{
  "d_mlp": 512,
  "vocab_size": 2942,
  "positions": "rope",
  "attn_scale": 0.125,
  "bias": "none",
  "extras": ["capped logits"],
  "init_std_o": 0.0,
  "init_std_down": 0.0,
  "lr": 0.00305,
  "lr_head": 0.00516,
  "batch_tokens": [32768, 65536],
  "train_tokens": 228500000
}
MLP neurons of a small language model. Each row is named by its layer, matrix (down: output weights) and neuron, and shows model dimensions 16-143. Each number is 128 + 24 x the weight over its row's rms, rounded and kept within 0 to 255. Numbers have three digits each. A neuron's up and down rows have the sign that makes its largest values positive.
A block is one neuron, or neurons of one layer that tend to fire together. After each block is what it responds to, as a language model described it from the Wikipedia text at the highest values.

L2.down39:177180073126141101120136116155143094121165098138118104126084076142139114131093101127104100106104124139131130105146120153105111106130113163126127150156094175117153169148091106118127116117142121115121127101122121109106092117096122144086169167124129132151143127143163123184175124097097121100107117093127183105156085104121110128132136139097108118100122080115143135123157096150152110135162
L2.down42:151117112126128132163120156171089140112132118123160099118123116160128153113140145118133142130109137162112119130133154142079108168101146116104131099139084096123108133130149131104134114156137098119122154147103132136113150154108131103151176163129138111143129150179125151175118151106127139168123128138116153151115140100133119135129115153127136135165174137135129154108119154122162123139096
L2.down63:135081168131112152109144111119125143124133145143101129146131081127130131133146156126145139104104115149139142132094129159115107144118149127112148146124157136093111122079136148149127121089142080159166126137101165124127128107136123136149123126139144078162121145130145152183133123139118107134126080111182184096154144124134140109153142125135120072098179140183147129145099124143160140201121
L2.down82:077116192086129120133159101135114116128138138110098124098156117109129126113102138136088117117131133169158148171130162146117116148140105176154132168128171166097107155131155112094104114122117113139112083158121137134095135115117126125094134096129129150119111114124113128119152163128079148134091119102141162116089109136127130116083132114154161097147112143143125135179128179127093126117122
L2.down123:130134160125126126125118141140126135123171135141116112146142096105125145094125176150097126146149142135127128150162168140129112129138172125101106103092121106093138154100105164124119110154116115120119128115113153119148102110133109142097147106119120091162181121180130150166135181108127212117137115133138157167130139111113123119096192129128168117087187124144137109131172128149171126174103
L2.down139:088130090133135142166155143144097139107122104137137113150107143130104126169100174093078116141138120152097146147128111164123142144141071143135126106115145109157077149116113125070164128096096102128114099137151153119114135130136130082142164125098127097107093128121149100091174154096124131099116139149110164115121107141149141091158107161102178107111088153092126130081112154126115127087178
L2.down167:115128164147115106155125145096135149071143116128089106141141122121104149136132139112121149123146143149152114125142151116120138102136118158131136130117154119095102099165118129140100132140108151122118143128135127126105095127130143117121158138176106106120170118178153118204131136139153172132160132152080144119097114118108150153134144147154121119144171143145125101108132110135148161139106
L2.down169:106130151099153122119143133122132154140153117144129156116088163129119151145112154119222078116142149160127091104108108104140156124129159130109150152154067132141127148129107149096139110132142116120124101127140137140089145163131130118121157126087124126101162108150123134108121114120147129172143138179098106164132089158071103105161151133117149140136117141101148118100120076158140162105113
L2.down174:116125124127100086161075147160109083137119187147141083112146105131178127153152112093095159109151092140121120141128144089124157162124152120093139142120115125113124165102106140138084139098146128128106132145115149164084150130098176114124161143100139120104109091125119158141131168156145147120154123129116138099129140076124179119145128147092099133140135124138126162137126149118184176169096
L2.down186:154103113119115135141117133108164122085158171115124089144137139130089134138150159113137167122100115154135161129135139174163110157148129154150133089176115099158123103134136131103131101123145145118117073115117122159131135107125083089102145133137138104154158094173146126159163114107117113098129165102166156108068140185098161110116112142123154134118149148186166133169141119164128106134144
L2.down190:135164150134117120184178131130163119114127141110140108146115140133106121097098129113103085110127081111142131131123049182142118077087142085116123138130131145135145170113126116143104136114146098102157156109111126106140135115112123161139123150110132117110154110115133111079119133108150151117148120136108141109135120133153170144096120144146135138139157134085143128160198120140149119093103
L2.down343:147116130122148151137168097157123095106139168090081129132144132088120134124156160087102133123144132128153118121139091116124090164164152087103105144146139097117122126141129152120121140154156120145103127143127113069137142146144120159119115134131119134161124144149133120128121168133164161133126139165128147103129097174149150169145069160132132159155097128155121091114157090156115164142097
L2.down417:164148108114119101122134159115139095129126147132141118132154132113149149095156128121146111152134139151122108144138138153106090175165112140118188097125102146128119146113158144103115129110164132141103147160142111140085142138121179138157156144177121092144162084186161151155143133121114124127122135149147107136170139156144122140104145144100142138119172172099130090109145105106135127111073
L2.down421:160132136106146119148156117112123132134156123140093149144138174129150108135112136147147153136130136116161136129119132113139123106128146141089146103141118124144131154108143100155124100132150142143135159167141134131138112140103104165113119071114116123123130163118103147228166122140140129096081124125124151116144124148152101122120122135155100095150171094126148109145101099114119096164109
L2.down456:136115144117124075126127136120127105127169115146112159153091115126116111136076146131093124129084182120135122132170138109153120147135111141104171154130099179091090126120113138074088154114137140129113112121164119146094124164130115142153128093136140110125146109162100151169081086145123122097081072165107067133092157134128103160172147163117134135099123151119155131152165150155134129139126
L2.down498:108119101157117074151115145139118135132124115138121134141168138106115157091123135068132109169117158151144107113121158150139061152131125120108087118149113082090126148150083093146128179121125187116099111117109100102161146124115123143111122178141123090149164136150134116098122111117113118121127168121154137107128158147126132128089126182162146126123124132100135093104096119106135133151100
Clause-opening subject words

L3.down444:114125126102103109128146144097126124190112125137125140096106114151129103144132087116101126146153165125143120156095128140168105135124113147132126090113153145107084080122129144151133140141157102138106102118134090156132117136115136151100078108146123152112129092133085081120167113103095125099161135146145185088136086078110120127096108130094103111130159160166137123133163100107122120106134
Word-completing suffix pieces

L2.down49:114143154099136142120124128153092129120146140179110124153096126143144103138200126125145150103116168111138109109119113126109143154148159136120128141112159141150111157149140174130094168100137174080083130174119104087130133121126116162117129158157110128125108140146147113138160170095109151128117102142144142116112122118127121141106107097173140146120120115107123144131129129091142135077136
L2.down50:173122150100112134119143137160132147129114147125125114145138138094175132111131193139127132145137136139144113149143146132149138129166145112085142135112101149092154146138148112146127112144118140093123117133122123137123110167109100129116089115147111127115103138113104154214197130127134148131128092126097127152133109139127104111109098107129128101133190179140077142136149125140151099109100
L2.down73:175088131124110093093130150127152117100185132143131139133104134118142125138130142158143162124123103148137103127144177117146118109166123145191091171143124152098151098086129145147128112121135105089115143142128115196107134135093163140110086136118131106118157117109099102136109154130106105108097124131088119118121138158132144139161099112157151161105112138134093143112132119120082146155112
L2.down85:131131108147133147124141086115117119129159113136089138152113146132122104118125178143118096078153122123156106130122110118136130104112139171133120172136073164114173121124141102150110108130166097087139116132102103146114132140113133131126136131137120137110136083128102154125153070124132131144133115166129139146153171172077100155135135106139141135136157086163129135155164148128085085178139
L2.down105:126088131126121130103152128160122149130143145105096166131111154136130138107114133111150104129079152117168096071068099119131138133124105133135153169151116128067116131100145169110142134140100091115109144126125130138111108147142097133134126088112128142110202154109136134134102116148133109142125097064111156128120075127166166124151103143110160168153099117158121145126115125117108128106107
L2.down122:136137154119123088118119099126156171125103174130062143134122124150129130080159153138139142102127108087148139154149169127135120131158137083134132123104117169113106155152128097119134119166115121098161158136137154138100088096152122147131124079117165116123118143159124107124143141118157109129104099117115160132115132144108096113167167142134096134138130144135148144156106089147130130187141
L2.down129:089128126112118127099125105145123128127129108119125124098150136107123158161138122134106090126140146159126184136117110100126124138086200128126104121103081129153145120099135131157132115146120116121155168090109124135189135141105129113123145106144100100131134120174136139094109148121123121178179099100150093123101127130130113142122135141116121090092186151131138119154123135100101123120111
L2.down133:137146093095116093155112177099127171135137103129137149113124126126132142152122086147119146107118153154140110152109101118080122135139120143126184130159157158128131113135120110153117127089174124119156114152166125104180115129072140141126111100141129130126133139192107107158119153100101155134161145178170118137141131163106096129121153113101122159125123120160161126114093127108101121119108
L2.down137:146100128133087109089112137148127109174151144127146146154104116141163105102104124177155147140140137105104136128104137148127164131140127127101105151130128128106104150152187169149145159139134133093144139096110130128105101152128096137117098129095153143131150118128075116125103141142152120149145153140119117122164156118182129076146179108135149146106134120144101161124131103174134116156086
L2.down181:106128106093122102078121131114097136045135156140149197137120148127133131128104134163152156132147129118142162109166148163120145131135107075119094126113137103111142108140196085119152096149162139117126100122093117143118129156129151080118167137124133127120130115148145107092150144150134093121083127133088141144133154151067130110090181122141162121190111135121155110196114091116096116154149
L2.down282:167070094157113128140129135114133147108122119150144187109089116148130159138116108163182144126146150152087091104100149150145143124176152103130128174140148121115136096124128161138126130129134144142133105129158111114169096124132130156143125102204107116127150143108087086174150099152175113123134105138131108115163140103134122130087145138137126164112181134138092141175135144122119138150137
L2.down300:109155170126120134124162130115086156152134112154140104082115118159076119152142133100114091092133139133157139117130124135154141138154146162141122111099131096170127125077164118102156148125163118143135105152125140166130142152147158082117168178139129099102158139136140131098117110104122126132091097122142109161097144148119135124140146131143131108143144135109149118074151113117087127115134
L2.down349:158187124102122127120105137151119147128135154123128158119092094132117139120082086137119107142069089073111114114111141110119128105140180138076123150063140176130174157120102108103114118101136148132126082131170118139136130141121123118150152117137132082101134099119126069121112117146124102107171105133178102093119126112109116108135138129146136154134099128144127180118109124141140122126132
L2.down381:158109113097105138136136116135130149158161141129081142151096117196152146126091093087072155117152159128162099114135145138128120098129143131139155130123094134112117109131122113146121123115138084113128118135098118140126132111114121114101140132110148136105119162085078086138135108132110079087142128163128133107125116124162168091096125103088124121118143086145125133143182114106070166120123
L2.down413:119133126155131128160136132114150105108120081118174141156189129134109109141107093095141140125135160122165095108107140132140139117081077087093096118095107145105123132122133138113122167125125118085114113117103144096127119142130107072128154125106126180095118122129140117117160114169162139146135128151125116141148140167164119161131146101132132094144107118153103126123099113117138158088110
L2.down433:116151138157157160077141150123115083143144092146137104095134105140172136147162144081136109138122115110146152120119169149158159117160146132150086128166117145131107120167179144127144123124127126116121138138079164127070127113166087166131097096099154089149131156144173154154163159128087144134142155095127128168101105139152144119167145123141126135170145106149133127121141107144158163128115
Mid-word subword fragments

L4.down1:126164130147137136140126119101110133137109147155152144157133137123081133094143138121124137098103111122124129141134145140144144155117137192133137130156121098167145117068089178109127154114122096119092069129114157145123120126173107107146146119182110112133176130105162140154117132060121122100119104128101117136130116109103113164109111156116108115170142146092200130113080112141112154109107
L4.down43:135148125177153149169114129129125147163136152168116119127134158118096127099139143094092117123153118088114151081120104119169095110104131107135145140091123136113100116144100114066122129122162076124127094123172100162156164129097130125193128163136132102147139171129125169170113127133155125157188109112138160108102141147101099115143127133139102142149156084151118134101124159149130132145158
L4.down72:116166154090089088165109159100079142151126144108114080136137153121135134138154120144150135101107148171115183156119151123133095173084098088117103108126119120124117112091109129082108126149147122129110131152058125133111172143203133136149137085117149122107145104108135145110074091117131140121106096097120120138134141120089105140093102143105130088089146111152174156155135105164123113110109
L4.down207:145139148113131110127137142145121131104102141090139114108175134134112132136122142108126127144145157151146106117142112097147134161129125150138094135136136100104163132158067167093104130159129115121127123154166205121136134132119154135104135114152124139109169111132132104192141069138172200127098168143160138092161153179120110130189147131088139157141111120144125110131154132133108121142087
Clause-subject pronouns

L4.down229:081106125158172086134175072127165126119116162101132141097143141088093120157145114192117137091111089151144098123149119129137107122161110139140077110138153154096099148155084082112118099116134138180121179091115111134104101143147124121131135152085123132105093126114093108137133116157157143149088120122142122154121155116065132097134120082120126108122099109151140127094135128115147128162102
L4.down339:091128100129113120098161167134135124135167146130133124060140136152116157160128152141137082092120116117111111096160131123119069105140149094165138153110150110144113122087161132094128148095142105120134166117107136130159095081130155124113162166139116101131112146108138167104112134086135088175081125161135138131090102144115099094113145141151113091121108103093136151127137149131141097145138
L4.down351:146121143129111104113106123133150141123132128128144139116151109119122091161163113138119113141112106110168098135143115113115113173144056133141152123168134163144138141111105098104165093160107118099149123158147170147092120114134115101147102146132117099124131154088123146116166135113145133114086094135128183114133119157118093092145132135150150103181154145083142097126109120107139122110145
L4.down440:125147094109115146099112139082136105111123139138156100125127144093128116110131086105093090140122088143126170146144126127147102090169140111173125104146140128111130160121176115104148079068151152114131151153135160165106131151136125139136094146169118133156151120154120137172136132127180165124121123156114105109167145141130118080156097155120127104193153136122168116184121095130123139148117
Heading closing markers

L2.down7:114109134137152160182134199098153120142152123131138151126156152101141134120112088117110138128107141131124137116128145132102171141100165143114118122115127146121108089108128123132157177176125142075136096136180192095144155077074119140145105155102126116118170118145128116105141100096183149131126133147160116123115147133155145164153118158146113174124141129130118089148131123113110193113128
L2.down96:138099140130162106153137110168133167156122103142118128165105114102123164141092099154108147154133148136132107120097138144138088090133141145103147175123156190116100157134162099112077153111130134104141108139099158133178083164098153100097102094113145118124099129128144164173141085128138144086147157154109140124137139130147095139099106173140147114138141120149156127100152134155105126105154
L2.down110:143117126170111067172130152093177119164092125136117123125129119147088078092118137152130168130084145154163113141107114135118161130161132119121140145134181107086141164152135122085118124156149125136159078115130159107103137092108128129115133135118134140077124112123127101106101101148135129164093133172158112054122139132127156105129138128104130101100151125106138118153147142111146133125140
L2.down112:132120140156173124093139142119110146141108087126126125148142108130142144112117118130150146124107124156107104115119117108148154112144134130116146140127075140178142113147145100155158164140121134101093142120153127132155118133109147129083150110129157167132070158162088127220154095105162110101168139129076146161107094136108134142116129176103108152130195112102084076138131133134130119116127
L2.down117:131130093079100097115110147155104156134112122119150152118148143112142116106106155120106139145114153166155108118123120106087142114109158110178145110107136128121149137132121113093116104124131159123116142103118127154150127139150088098139169112170151125103125149161118166201125164153132150111156135106172150120091147148082120089139105139125134115163208144147119130170130128151109106149132
L2.down149:162136120127174157153128132144137109119113084130168126126169108132123175093118095117129141115110109136057148127129113083118156113122128120131111124130125111126131130112118101140133130096155118134135139118099126112069128100083118137135116140125169116147140169118147172189165126115108138115193122144139132126158164093110090125106111137139152101168177104141135125134119141105093102142135
L2.down159:165117131101138104137119124154150108097145144155126143123095148143156150104162120125128179143144114142111080123169096135144109173137142119131119146153127122113113136084119124096108124118064166130116126130114112121118117149129106136129134145118122105128117074126105116255127151155131148111120118144140116132125152127103140170131112125159135116124144125177146142117152146146162133123162
L2.down179:088145129147124123111121164115180126148082136140121157129145163169145103155126168131100132142134100163149126123090091112161134165147141080116173135132088146128169146102148119099140153164124166135132091138124159137143110094158143159118133104186127127092064160131112104152149136138177137135108117103151145098153139147099111139115168132156130105157113119138116119158142130128130107148171
L2.down191:103174109105114135130144110088126149118120127118125145155113116095112105142185132107089111123189151113150114149080157135129088133165143125150120144124110100122120114141121122136163086133124139111104087154129146126135146108098124113147134111127120155115132111094104095172130136110116144064103062147145124158131090179118116134149134095142141123154148135128142120111082127165147124120154
L2.down206:139168171117146102128149125118147110155137125102154125163121109108113108099130111111106130138140092102184120160112130118120127084084145071118141167087140128097125186141127106136152143148150121109122139146119156166125123136130122084138115116107140128148111109136077109102110187162161112138105106107154131161141107146107135134111166137169190140115093127113125111136104105166136151169128
L2.down232:165124118147118121164103117143182118108112116167148090152139137150172128148141149158140134109137143119131113150162109145167104125161117098132163100140163157153118145122152114103117135121138104155143104139132178095108134085109127126114122155140148154135116129132083111204093127102092115149142132154126156127174145088148164163145138128131117064089163134153152103133121108097117144134169
L2.down268:160126075133132122112121105142127122128129151125108166129092118110182111131141160182125099068125125129108118137129158130163147103097153141121164116110130100114097119150153130140147174094133095158148148140110159105118143123137093068134186079095104124163119154106159121144164135116084121137153165182137136156142123121128084142181155088131097086139144154136141126171106120100142122136134
L2.down310:136093143124092114140154152120161082153118131132118076104135170096167110177108134104121144130125140113144094141135119149107104152120154102119150094117136101154128135118114154128123152122130116096149192141101096101087102126122119149095118127116140153142103147143108114172178151119126105120150153120108143081141174128115158127141133121180119111132181131159134104135129156161176110117111
L2.down355:160124183157160098095130124119157130142124120103192119134079146115096146143129120156148162140090129142117145145180149120164142132111135161074136149150098147096109133090134120152108129139129127138119087120105150141199100101091075137093102131092150140136101104139118104124153109110148126119074102181126115149078128149135106129105145143126105124143159188140121125120158127106119101156092
L2.down376:160153135111146131123106171098087164122108165128168122158136135151157098152128164154166135137091117109144116147148136143132126166132086130157108130110138203089130148083143114122143166103130118110188114116126118147121151103093102117122147139142137087092153154147118139095143146115136085168135144119134082093110130136128152144134106132108168154120160143125156165112121141142163077139149
L2.down439:059137130093128130148157154129158138107152135095121142149126156092128092138086164116159121143127125172141126180125095114093125164164112112107152149129197134100129120129184140112138117130133137151126095128109139095121155122093151127079170122147125108122115123106118081069165124135187145124127089189161090116152136128132131141140096106143107097145137130138142146173132102137146102139145
Word-completing suffix pieces

L4.down12:146141123111129119087114126136125129133166107132114123099168126099137151092115115155134119079128131114152140093153123123129119100127111122151096168147092107111096115112134139093161150154099156105148122138146120117171151109120162137135102158131068122130158130155107125132153100134106120125100109152164082161146098115085196153146170144122149136095147137121100076117157129139168170104127
L4.down129:088114128142113143111115153131140101127122102106153148109131094139136123094118103100109159096116122159164116099108125133146158097108149138189114147130156087129124129157124119127084161142075166122143122141083136146132133140127185087131109098142156139141109138150104144106140144113139135138155143134119147158147095136089135095156120118110140131103107093102103122109138149147176140128116
L4.down380:142148146130133122130122116151126121137101098150126142104143135126117122162097116107134160108126136113160142135117109120122128152109108126147081078119076110137170125138142111139131131139103111123168127113172157134130127130143121135092108141127108136137116119171134172144153116172096110105140131131143135134163111098117137111138147107130116133125138157121129095083165132098109112106169
L4.down412:118123173100090153085081136128085132175155104096121128107150119147144168158098119128126129134109150130128096141149087131131110132126106142139077087114113110124148134088106148124150120141142160142076153122094144144075148095158099140092137149121142103111133093117117120080155140175108129110122097179122149160145118092153128123155163165107114116121093137095112138118185125105110156131081
Pre-participle adverbs and auxiliaries

L3.down70:103083103141126083114166128091126129163111118132140162148140141098108117115120109157118118135157114176175122156136115135147136147125085159148158142157144117119119132150144145117146110136141086100148138132104150121076081118129144148109137061111126123119130128146139121170136146112139124073084156149121134133169121119136075132158124088131121098121155179100114170148105132128123093156093
Section heading closers

L3.down368:136108106160118150109087176127106113098158113128167179117123120119107126121134126120169104108113080141155111121181128129124151125155141148152100122105153127141164192132121177152163111121143151139133175173175111118118173104145104134118160121137117138121147114097149139141108147110186115157139130126142114127131140113160137121157122123175106056143152116161152134107137159087131141122180
Adverb and time-word completions

L3.down430:139143068110130122159151163149117118132140141120089105147136141104114122131117111109081140151126131147155149120108114127098124111172150148116125132119130094061161137137136099091094132155148140120083091123096153116043170101150129140089120157124126132171138118165130096112099173130129170103129119135103143158129131139107115139138142143140193059134139142141105124100108113138126085080162
Clause-subject pronouns

L2.down62:155125081134163125146157139136188119099175121124128135136125106133137133140193143135158088094153129163133112129121123132120128128120144125132138112164110108137160110140159112154198143147089146133096146178103154118113149109110118119159139137135120154118110116119125105124117124134129151143113127118169168077107090133092108165125145129162133104115159095116099122074122115143100105124131
L2.down94:147125134105127115124144131126144122171132109121141146150116128050139166108104136089122143172152092114139107148116136120131138113081150108109137147100106142074084165128122142123112124137124124114144141123149067122150094150118131126135127099159123131150137146131137144171135174107149106101147144142129117088148115104147133097157113119143107091114155116126124141136157096158087084145108
L2.down128:148152137114141151117137084127107121096101071115097129152138157140109105145120128148165143099098165131131156139137120116130124117148110119097151152163136093123169117122093151098133144117128110140166105119173082140175125125131124078143157150100140128144132127126099115116127120130145133104134182113099174117118085134142116093156144120118207137132157146100177118117133153108145103164175
L2.down203:122161160111099132128161085122126162132153140103154115118072129138087143109155102129083153113094074132133122171133126089136186152111110161123115143121093081115160141105127106083130164107125130123161149097100127110147077115128137150160153129128130156140124151112141139133126114120119123115123121117099105090136094116076124134152125130106142124137153095142168111077116143116107160138143
L2.down241:123154153118126145108106115120136133117148148152133130100112152097115128128124105119110125133129119119113113084136145172108149119117132167138152138153131148161166126152115119114083104179064079140168133128120102131142088126136100079105131151126137146133153128191152128110170102110136122144129110124123129103090131098138149137136141133163119141165095120079122147110159091129120146125126
L2.down261:117110145108144153147141121115149153113147191138139160153164116118118124131139137113127135131138125152149099156155160111097141192126091121150112165102137124122145138111163150081134142120121077153082096142123119115097112118094107094118118128120150145119139078136147167140125134140103130134113130118170116134095113140102124113131122100114134083113167158121061127126150118096132119068125
L2.down273:169097139087142148148120128199110102105155146136134136122165119142145136080104081138132119149138188131134090102105102139105076112145099101130185153158148159151150156141074126156129137133169142169146161112143145172128096156153169122124167146120133104149155124123128143111132129129115140142120162156119141130109135131135135159177171081142161124161064113131153094145141110108106155104107
L2.down289:119147157093142138151127083073124163158122120109121175165116117130088126133125106096085154107133125145113090123163126086117102151133123089147138163105131083128135129109095104146176120155106135106114155109145112135134126113110118110139109099113118135112133099142089112059150120143164149093134160103094094154129132142143116124113150132111158123105121095126143112156152142173078120104142
L2.down295:130145125136148136107117128102133114112153141092122147130163143130098122140129138166124123118154154157151116113091109109127091111120148161114132097134150102169134165106126137115099081108113117137118171155136134161073132113117121114125132125125166088092124154119142099111152134110102124160128086114120140118118129183136154145188147128129135139104091115140157159109113140128174131117153
L2.down356:147138168155096117141113117159125126128176122124158119105152103159150140124111174149142145106160114146153175106157116174157115115163109169122096109149137084195147073121108123148132100167108121139088125108096115077121143108160111106142152139113146116127145140133182110153137128162113178136166140128155132093136117072152113108142166114139108129127150136139133119137137135130126138119107
L2.down368:120125113105123077138126164165121126099136131155151111122121106110141137097132161127118155126124134087140154131131141156090114151111096139095086124117146100163150095138089117130145123108135126138114080094114141126096099106135078157151072144107164174122125145123129091142131123111154134135112099106176142083106101141125142148101147095170109139146154150151148170108159147159134152155110
L2.down401:154121115139148130103134145150116158111108108133123130165137116125088109100127147076147109103109106141176163126131142148147109156136109131132071091155160116130207162102116118124110167138152138097128145139165136127146126098147142152111085144110115120118110109140172127177138154127073157132139155135125125132146133143082131098106145087124142104143099135144142088113099160086195136123162
L2.down432:122185126110120126111129132115118056129100125120146142154091187123158148112079128105106187181126116117162121119124149120112169128136106104120131124122083177081134127147109115087115146160099133124096171148167135132148113142119121163133146135132097079116155114114139120139125126127119126133126146132106143165135106109150118137078132124110135122130091122181110112174126106137129127090157
L2.down459:143155117097151149121090101071162123195128155131139134102124145134133142124085118136117121145124086136126155171188137126142174142108140147079110151130135095094169106147142142128146127121164125134126140177144117102096135120103130115118126134114166127136121153096086131125095150096107107121154157143115155178170113127111145101154124112101127109129142112179146112151141140104142138104170
L2.down465:162145136090157102111131129170127094107127121156110142108121131086180094161084142092122126107136118097114130137120116101133151142137174141098129166092099136099161105145080134159114145114116147112128157131162085136125164108133123165136165133114134124140116126128130154141087155169151113128162139164118134137123136132158145127114129102141124124125188105132188116151121175154136091135128
L2.down473:125114102154117142128101118129126195090147130110153137064160150142110139136097130134157125137103155132126112080126144080108131138158121134091093118119122137119137163118127140080103137142099174120098152118154113140151149122104105103133125140082160188143120122161159107081156128110109113149131132165142111149146105174135150104133137097135107110084058102142133103123125114128121126091105
Mid-word suffixes and "be"

L4.down2:120114123111121117119152140092147150117166124132128079115146123098120141133156097155114152161102147141128160143118153170105149150164106189167158090150178123133130123117131103108130129148111122129136150132129137133104109171130131120148120159102104129113136102088140128039132119108100152130139132129100127092148121094072108132088151087135173120149089185101103133104111125159177178134106
L4.down10:131123167112110163074089117152168149143141175170124126138111156147131129151104113122124135136149104109196078111127136102129136100142094107159123154137119061104142148094157156164155117106149144114095118140117112109149125137102142117143130085145130112126135141144116111186178129111152141133110116126129173107146134152135134156131139099106118115108179113158150113189098135141125108131101
L4.down76:130113146118101142093133138076136133111103146174171152123163109173145153162152121123160137186103130148147145105158185137127105126192137152131132122130137117142102157128128141139122133138182132126153128126110183148074162124094147124134138114138147137138144131151124124155168116136137145106113108140121106131072121184134147137135176166128152117104150164106165133130132120130105164121116
L4.down236:127120130149098123106110135150119144143086101151107196153156115099107118166140121175152145140104113149164157148121180112169075154123131129113168139119146145125147132135153142110122117135133106107144127144107100122139157149149117117114156133138104136155098151116137127152117113097126111186119143152118127145119110143152099122172165116141163124125117117103164121109071118161106102139121
Sport and field names